config.yaml
learning_rate: 0.0012
beta1: 0.9
max_grad_norm: 2.0
warmup_steps: 499
max_steps: 6080
dataset: "wikipedia_en"
MLP neurons of a small language model. Each row is named by its layer, matrix (up: input weights) and neuron, and shows model dimensions 192-287. Each number is 500 + 40 x the weight over its row's rms, rounded and kept within 0 to 999. Numbers have three digits each.
After each neuron's rows, "fires after" lists the tokens most often just before its 100 highest values on Wikipedia text that the model never trained on. A number after a token or word is its count.

L6.up1428:520496502530533517529517601428491583500487475512503594487540466541507431423551488474533520498492546570500489522511524532573540538522527512496405508511524509568515462520437432504520458449491493584485492503482482460479436533512493553424499474483521501480511472499521483498612436489404491533
fires after: "\n" 43, " Party" 9, "S" 4

L6.up1356:556429495489500558528525536402512540493496433524477536538475523535476518513526486483444494523422548516468498443490518521521463488600474493504379515478446565534488461600506459486470480523540426524491504520439605534510589556511525568519488517496448502507518558446540429499602482485491524463
fires after: "\n" 38, " " 11, " |" 5, " 1" 4

L2.up1174:518523535507477429554519507546468534454509478454477450509482573531495497542524485484462481452500491498395528424543530437569455521494503413603535488483532553509495456495531551572503482442417494513465548465533526530535532456479549523509471528442493537507557524412419516461535524521522531474
fires after: "\n" 99

L2.up1295:499359487507502524503512443516482533469457498549544507547530474478457448429527442486508463537460547494513493484531479530560542513534538515469526480488513474448528519598556511520529508529470455429528488526417546483456481493616477517550577474530533519483514549452478639499517507472472527501
fires after: "\n" 55

L3.up137:521478526540561510561492528426498449499478521591486535568515562473476469493623516482449467552532541570509494514528460460538596518500488500506494478517512495432461529525510501488567524469507538490502553537498553562351526526459583485469483507513545490449520505504457535556484473474561474533
fires after: " |" 46, " " 9, "-" 4

L2.up1234:451417542533536529556535470419549476521460496515528515515485564563547578473549545515505454465456568518493463533541478501595496423501567575487449472522496494412443486523496531507517444472501519453525525502457555483508538515502528438436505487459504560448463527474467532514494499416498489465
fires after: " |" 53, "\n" 6

L6.up352:510425521521529469557586502488520466553461496463496493527460491485540532507518454490476465564531533526490477486511520489497522508532521459491487527522556538453563402625452386514517534527516490510515486486473507536425525441502465509514549526459456490526512513470517451465470481549472500514
fires after: " the" 54, " The" 6

L6.up977:540499513455524514542527496436476557563491402487504553532506546424493479518535397477483429513509501514440420467529480519486538488514497494507424496461472494471478478556491463500498465495494477485502499426441500489440530540499462429519497560481590516543518498479535518523536438531522446552
fires after: " " 26, "\n" 21, "-" 10, " Party" 9

L6.up8:525466500607524549498546429505494568471475453486462513463482548522525508508514510525527473503463585524490484486557476498562549555493499451518491523492475503557552509552485438528509497533473518501465549502476497587443536465447492534463600442472503535499531493506541491500554489499493418503
fires after: "\n" 98

L3.up792:528559522490495528433495525490578517508530569548497526514453471542472487508497437526491490461483504524488539472493500615526572513478455426417513497519571540537554517495492430540480494480480509571476481559455425519515410485513509493420594460508456486496513478464538625493594490509543463439
fires after: "\n" 70, " P" 4

L6.up1563:574460517497512392508492486505487471467485450532518505503525485529488545487480488506512441538513655508388418507410472553492491462456549432535483550505471511534462539489550551530495537514483523522502454519448554500424516452523463489528504474475528587496472524522438514475540505541519488491
fires after: " |" 54, " can" 4

L3.up1759:516405529518501543556551552392470497496430483490515506493532615509438560532484476465472541502490498478431536467542447507553523500540513517496484472460500469546523506506529501494517504515539516480551501488462519510437508506516491433500465548465525505492599547458488528530558443469514501515
fires after: " |" 34, "\n" 23, "|" 9, "-" 6

L6.up1059:535482489508504413516552530472404513457508531494543534487529507466423574412563514414543504485491533507521504534524478520526511580513520538563475505510503494543538442545488489504513491476515514519425559477517521504415501520551502481472483475472488572478518500420479502497561499491528496517
fires after: " the" 40, " a" 9, " The" 8

L6.up521:537406518600565544526494487465558508468497525471528497539498544527464483526435465523539468630500517485517521507532518494480519536542516518474524549542547546507581417486554485442506543508527513545479550453516509474479510498506500521478543468455496499493470501519457488522458505460508469513
fires after: " the" 64, " The" 12

L2.up966:560542517436547461470447491528513527535498508454498500507468507539511470469552437505549431474507511564500499498546494531526511540478457508459413487532481553510568523492555464472513464444445546537455550511439489544494531450477518501434516459494449464488545521459519557511640485492503474470
fires after: "\n" 75

L6.up1284:510512519487474494527583544485555509519487481474519493497520532456484420463448496517422542471463541533497506564509513514520547440483521417563523525503465464512503531493475563507496496442453540544507539486493467623472566506515495509508501517437477546513478524473539491489592426437556416533
fires after: " |" 31, " " 21, " 5" 10, " 6" 5, "\n" 5, " 2" 4

L2.up1136:555519489489606440445489406512501490512529543510402542514485519483539509570455460514504416538479495531497489508537484506515492562562425579538529511475517517459492560443503506587514467593519515547491486551501436537530527446530496515437556492430538514502501470504368540449475494512561521422
fires after: "\n" 62, ")" 5

L6.up54:551487535455514511446526444478532497479485518535565529474464504515492488461525498517531482517486551570484503483473565471469548399516561472481487555442468412444455496465491546469465549477536510539506472516534492448509527465527500463519488507490516566509477494500511514362486546503569441500
fires after: " |" 97

L6.up989:522497521478499488535511561493525572540520532487421571549474513461398526356437480511463512538516600507490549435526430511492501466494467485551475489510550474490542446497491426513497525467470526469423500474535476475460539560581468539481558537511504528534436527495526428478559483514494451440
fires after: "\n" 61, " " 12, " ===" 5

L6.up1223:568452490583551513477551475522514489434516479432470515460526531478500449534500502415455527584536490478531503511484501493452527466524504528472539496479515483604524490531493472474462503565481440629491544536423478499499482533489522588470457498472455524503525515534456515491511537499552471438
fires after: " and" 75, " the" 4

L6.up522:545515510523475545527495549509522518514489489424462544558510523454508531472477512446519548488456451496489513469560450493497522601495532578592502508538523511488508437491494413479524475460477487529446512447545414572521475465486468462497456523561478412462471504517515541526483469456510511553
fires after: "|" 68, " |" 19, "-" 4

L6.up1422:538386513515489483512538551429460565566489500449460552505490515522485506459482462537494537530512579471486486471530469534499510516534529492531483497499568430514484515506539394461498592446437504439462541506600542485529476553520514582432549477491521518456500528485494446490545439465517451395
fires after: "\n" 99

L6.up375:451525447539471472574542554444471551398516434492500555544498575459359531534458503463439546560466505502437496521554465554517484459502502472556494514528449459536493492493539491507515505460464480476458582378486467479413527432510500479508445485530580547544476537431480477511461408467460493506
fires after: " |" 53, "|" 28, " No." 5, " Season" 4

L6.up259:542513557496479499489548492477587526475533505456578559481528499467440494421498507527537506472505546537492464497453591422515591439542467469422474521523489521462427508455534498553523486440548545551531434501430520515433504548506418488505455433497495574496534539494551493364424508493525465550
fires after: " |" 58, " Korea" 7, " China" 4

L6.up1528:518505517481522590502548532452493533511451428514400500560507575535497530414529456448533565485434546504488496528538469492538528556494639529448480532505483604508432497494562522476492449477441507494536499527441457555518527502507544477449469442452557544439563495443480454549525426467481541543
fires after: "\n" 28, ":" 11, "|" 7, "-" 7, " named" 7

L6.up179:532552481406458499505588547469552579495533441472488535475466502488541488528563515509487508455553524502510538516447578528512561452567516408517467518510471551498461464495563483490565457522471519541499498481448399482500525483507574591455463487489505457537558484458472509429537478446558546496
fires after: "\n" 49, " and" 27, " |" 12, "\";" 5

L6.up1341:533426472495497349530473480499502531531537524438490511460434492460434533462494503445530460549456547517453534446455444526524526521448503496541544516553491542565528535505576394481529493459529518529411486503526485446538432480537447481509505495448488560526541528587444475488564523534523509516
fires after: " the" 28, " The" 27

L3.up153:499537479474580511473493443484540535485503486518483461537489513478476563499502506466504521571483402557452436493497468400505488566450526595517529482484477502451528511440598489536511491501497464547495592447494449476554477529469472467498508427506544487454500448484457536529525518431485521437
fires after: "\n" 63

L2.up654:456392471454492471518572510464513578442491500511455535455486501485391463517464470552503528522501500539503470468473511510574550446552524429499508486525496527530466505547492486416534481494518433500514503457462571521444525548571458528577511560514449507541492614458502568532525423410463502562
fires after: "\n" 94

L6.up1591:505456526531543486531497625454585497478489415489491550479491542527491471506466527487498495531494566547374479482481463528519589425506549445501546507528458518480462545494569505433524468484480508560438489488427514535559556551511451502503493516462504583471492568461503459529509453470513447553
fires after: " |" 62, " " 12, " club," 4

L6.up1691:534532543494517560491547525517533567485509486501451502470474535532490486498505456524484489511456529555508479498509499507559529544486468522504496583502501517491474497504502474523521466430454573492425440529486457533492454525456506486471544538470461463459501451508448514531558447493587518478
fires after: "\n" 68, "|" 5, "202" 4

L6.up1081:507471514517549519509487516455525456486489433494447446481499582523522520486469502511513508555461513530482543510472484554563540531488562502550470490463490534493520475558568440504529486435493490475515466508459533558468498448496567519507531492461554487452544525443416499478497472481600508433
fires after: "-" 45, "|" 43, "\n" 5

L6.up1142:497460491479582559459508546508600547513459475531452511524498459496485528485496488508514534442475476489456444429516438488584537551498573587487450546461524528497541440543586441527502475485521461492469500532494433633464525505485474473402532520524469501499513490464509500473485493432498523473
fires after: "\n" 49, " |" 16, "-" 15, "|" 14

L6.up920:480366485521513489486566507450522468544526524494460479448491456468551468486428524494446462488530483573516502459521434512482506508559528535558519527557501552523519529554515493399524515508497565512521486541438555485452514473582542530538480542463571507487490434424507475488480479544509497493
fires after: " the" 55, " New" 6

L6.up873:502500515432523439512545502414465515480481528415445514507474496492367545517591514495520493475503485538514494495484501555525512453465483450522421520495507558483448517510537433440528459379462476507477558489488467542485528460508520444513535494512458542462523474503490476482513444459459453555
fires after: "\n" 30, " the" 9, " a" 9, " The" 7, " was" 6

L6.up1492:527556480483535456498540457492482517537493445525518567560510553457508519496469470457464475541490483576422437467490497577518511533525488473544477514558482468524475551487493580541480517519481500457424479512455468520517547463501521431501537492519476513524512496515534551515538500554468490500
fires after: " |" 40, " " 24, " votes" 4

L6.up127:485469468459523556498488551411501604464485482476380470541497435520455517452442551493494523568389473507440484440572399522469514582499451493536453477486473546491511474533500466530524470509455493503448536416488478542560474420520601498503535470520532449471559515512518498505540461456484479486
fires after: "\n" 44, "-" 6, "==Early" 6, "==" 5

L3.up383:446472505442497509583550499465492483463463465458523556449482548547402474498520454523451567441490561545473488402427489534526603447492572459534454472473495511543502515504543480552550506486535515482486515498413485545496522499532520555498521479519517564516522505455430587514600486504518509505
fires after: "\n" 95, " |" 5

L2.up659:500545498522541524445483465482520547571467522503363441571506558524488571417518506457485517483575524570426506502508422569479492562499524498504580575554500526501516488497556545494530542518472559585518476489534448510537440457478518477428582433514485556464552487492460462525456498514502511452
fires after: "\n" 45, "-" 25, " and" 4

L6.up74:433497480520449482556463553423488539468504447486441508478481508409498537511483456511475498490435472482491504452523388493537445631504513562564504454521434571582508431518526428483502462531501495531483544484483489516515433489473536481525504518491508426450495448506456505523512460527492484481
fires after: "|" 85, "-" 5

L2.up720:451503504547588484547549446457478530511463489489524553431518621515491582461505470483530444506504563537459558523482419546591546494487539523496501476500493437442460496549487438517523517474464544485525552557500520558456497522538550504508510525468525546528473467501496469552474541479504460480
fires after: " |" 83, "|" 8

L6.up1121:515501507509524512544549515436501464412498490457487512531536570563498536541480527500537547500559507471523534485496369519464551541441613523527504485498492607520541465553500461440562436418549460527451515496480515555490548506514547522481461513410529481527532507542452538508461431510606515539
fires after: "|" 45, " the" 14, "\n" 11, "-" 9

L6.up1240:489524505516469487492558570510474560523516424440484537556521517511427501490471506483463474511569570460510502456538532507431504477561607415518453516503505458521474440518503432465449511481435516513394512478507534614504572524575482519503500546501485514507511495449495463455553421503505439460
fires after: "\n" 85

L6.up261:425530557481524470521508534500474538448463533523477459533459528567478522511498498528562533539504497471448505452526429523525512604525573513542552496469542584480547438526513401545511468428493496505424588498518500538520500511490474497496460509447521468464504461490417484525544435511480484543
fires after: "|" 47, "\n" 42

L3.up597:469493494467474567488495543468544449483517512486491432562499497475446531463436521534516493504501454537481548502542497542494569530473490523490494497512560537546552465489513508543531553531509447552555512497457494530425497440503526503441578451495446470519481449481517544486451493542535514475
fires after: "\n" 72, "IS" 4, " More" 4

L6.up1148:600479500552484523493531479489456490521525409515497455501493494463471542443497513523481431491488451538512540486496441483559500533504525521519500530451524579497485530513464523436494500517477540530467500536428527538529559489563447500444516565456451509413521501452516437496488488519513429537
fires after: " in" 52, " the" 9, " along" 7, " a" 5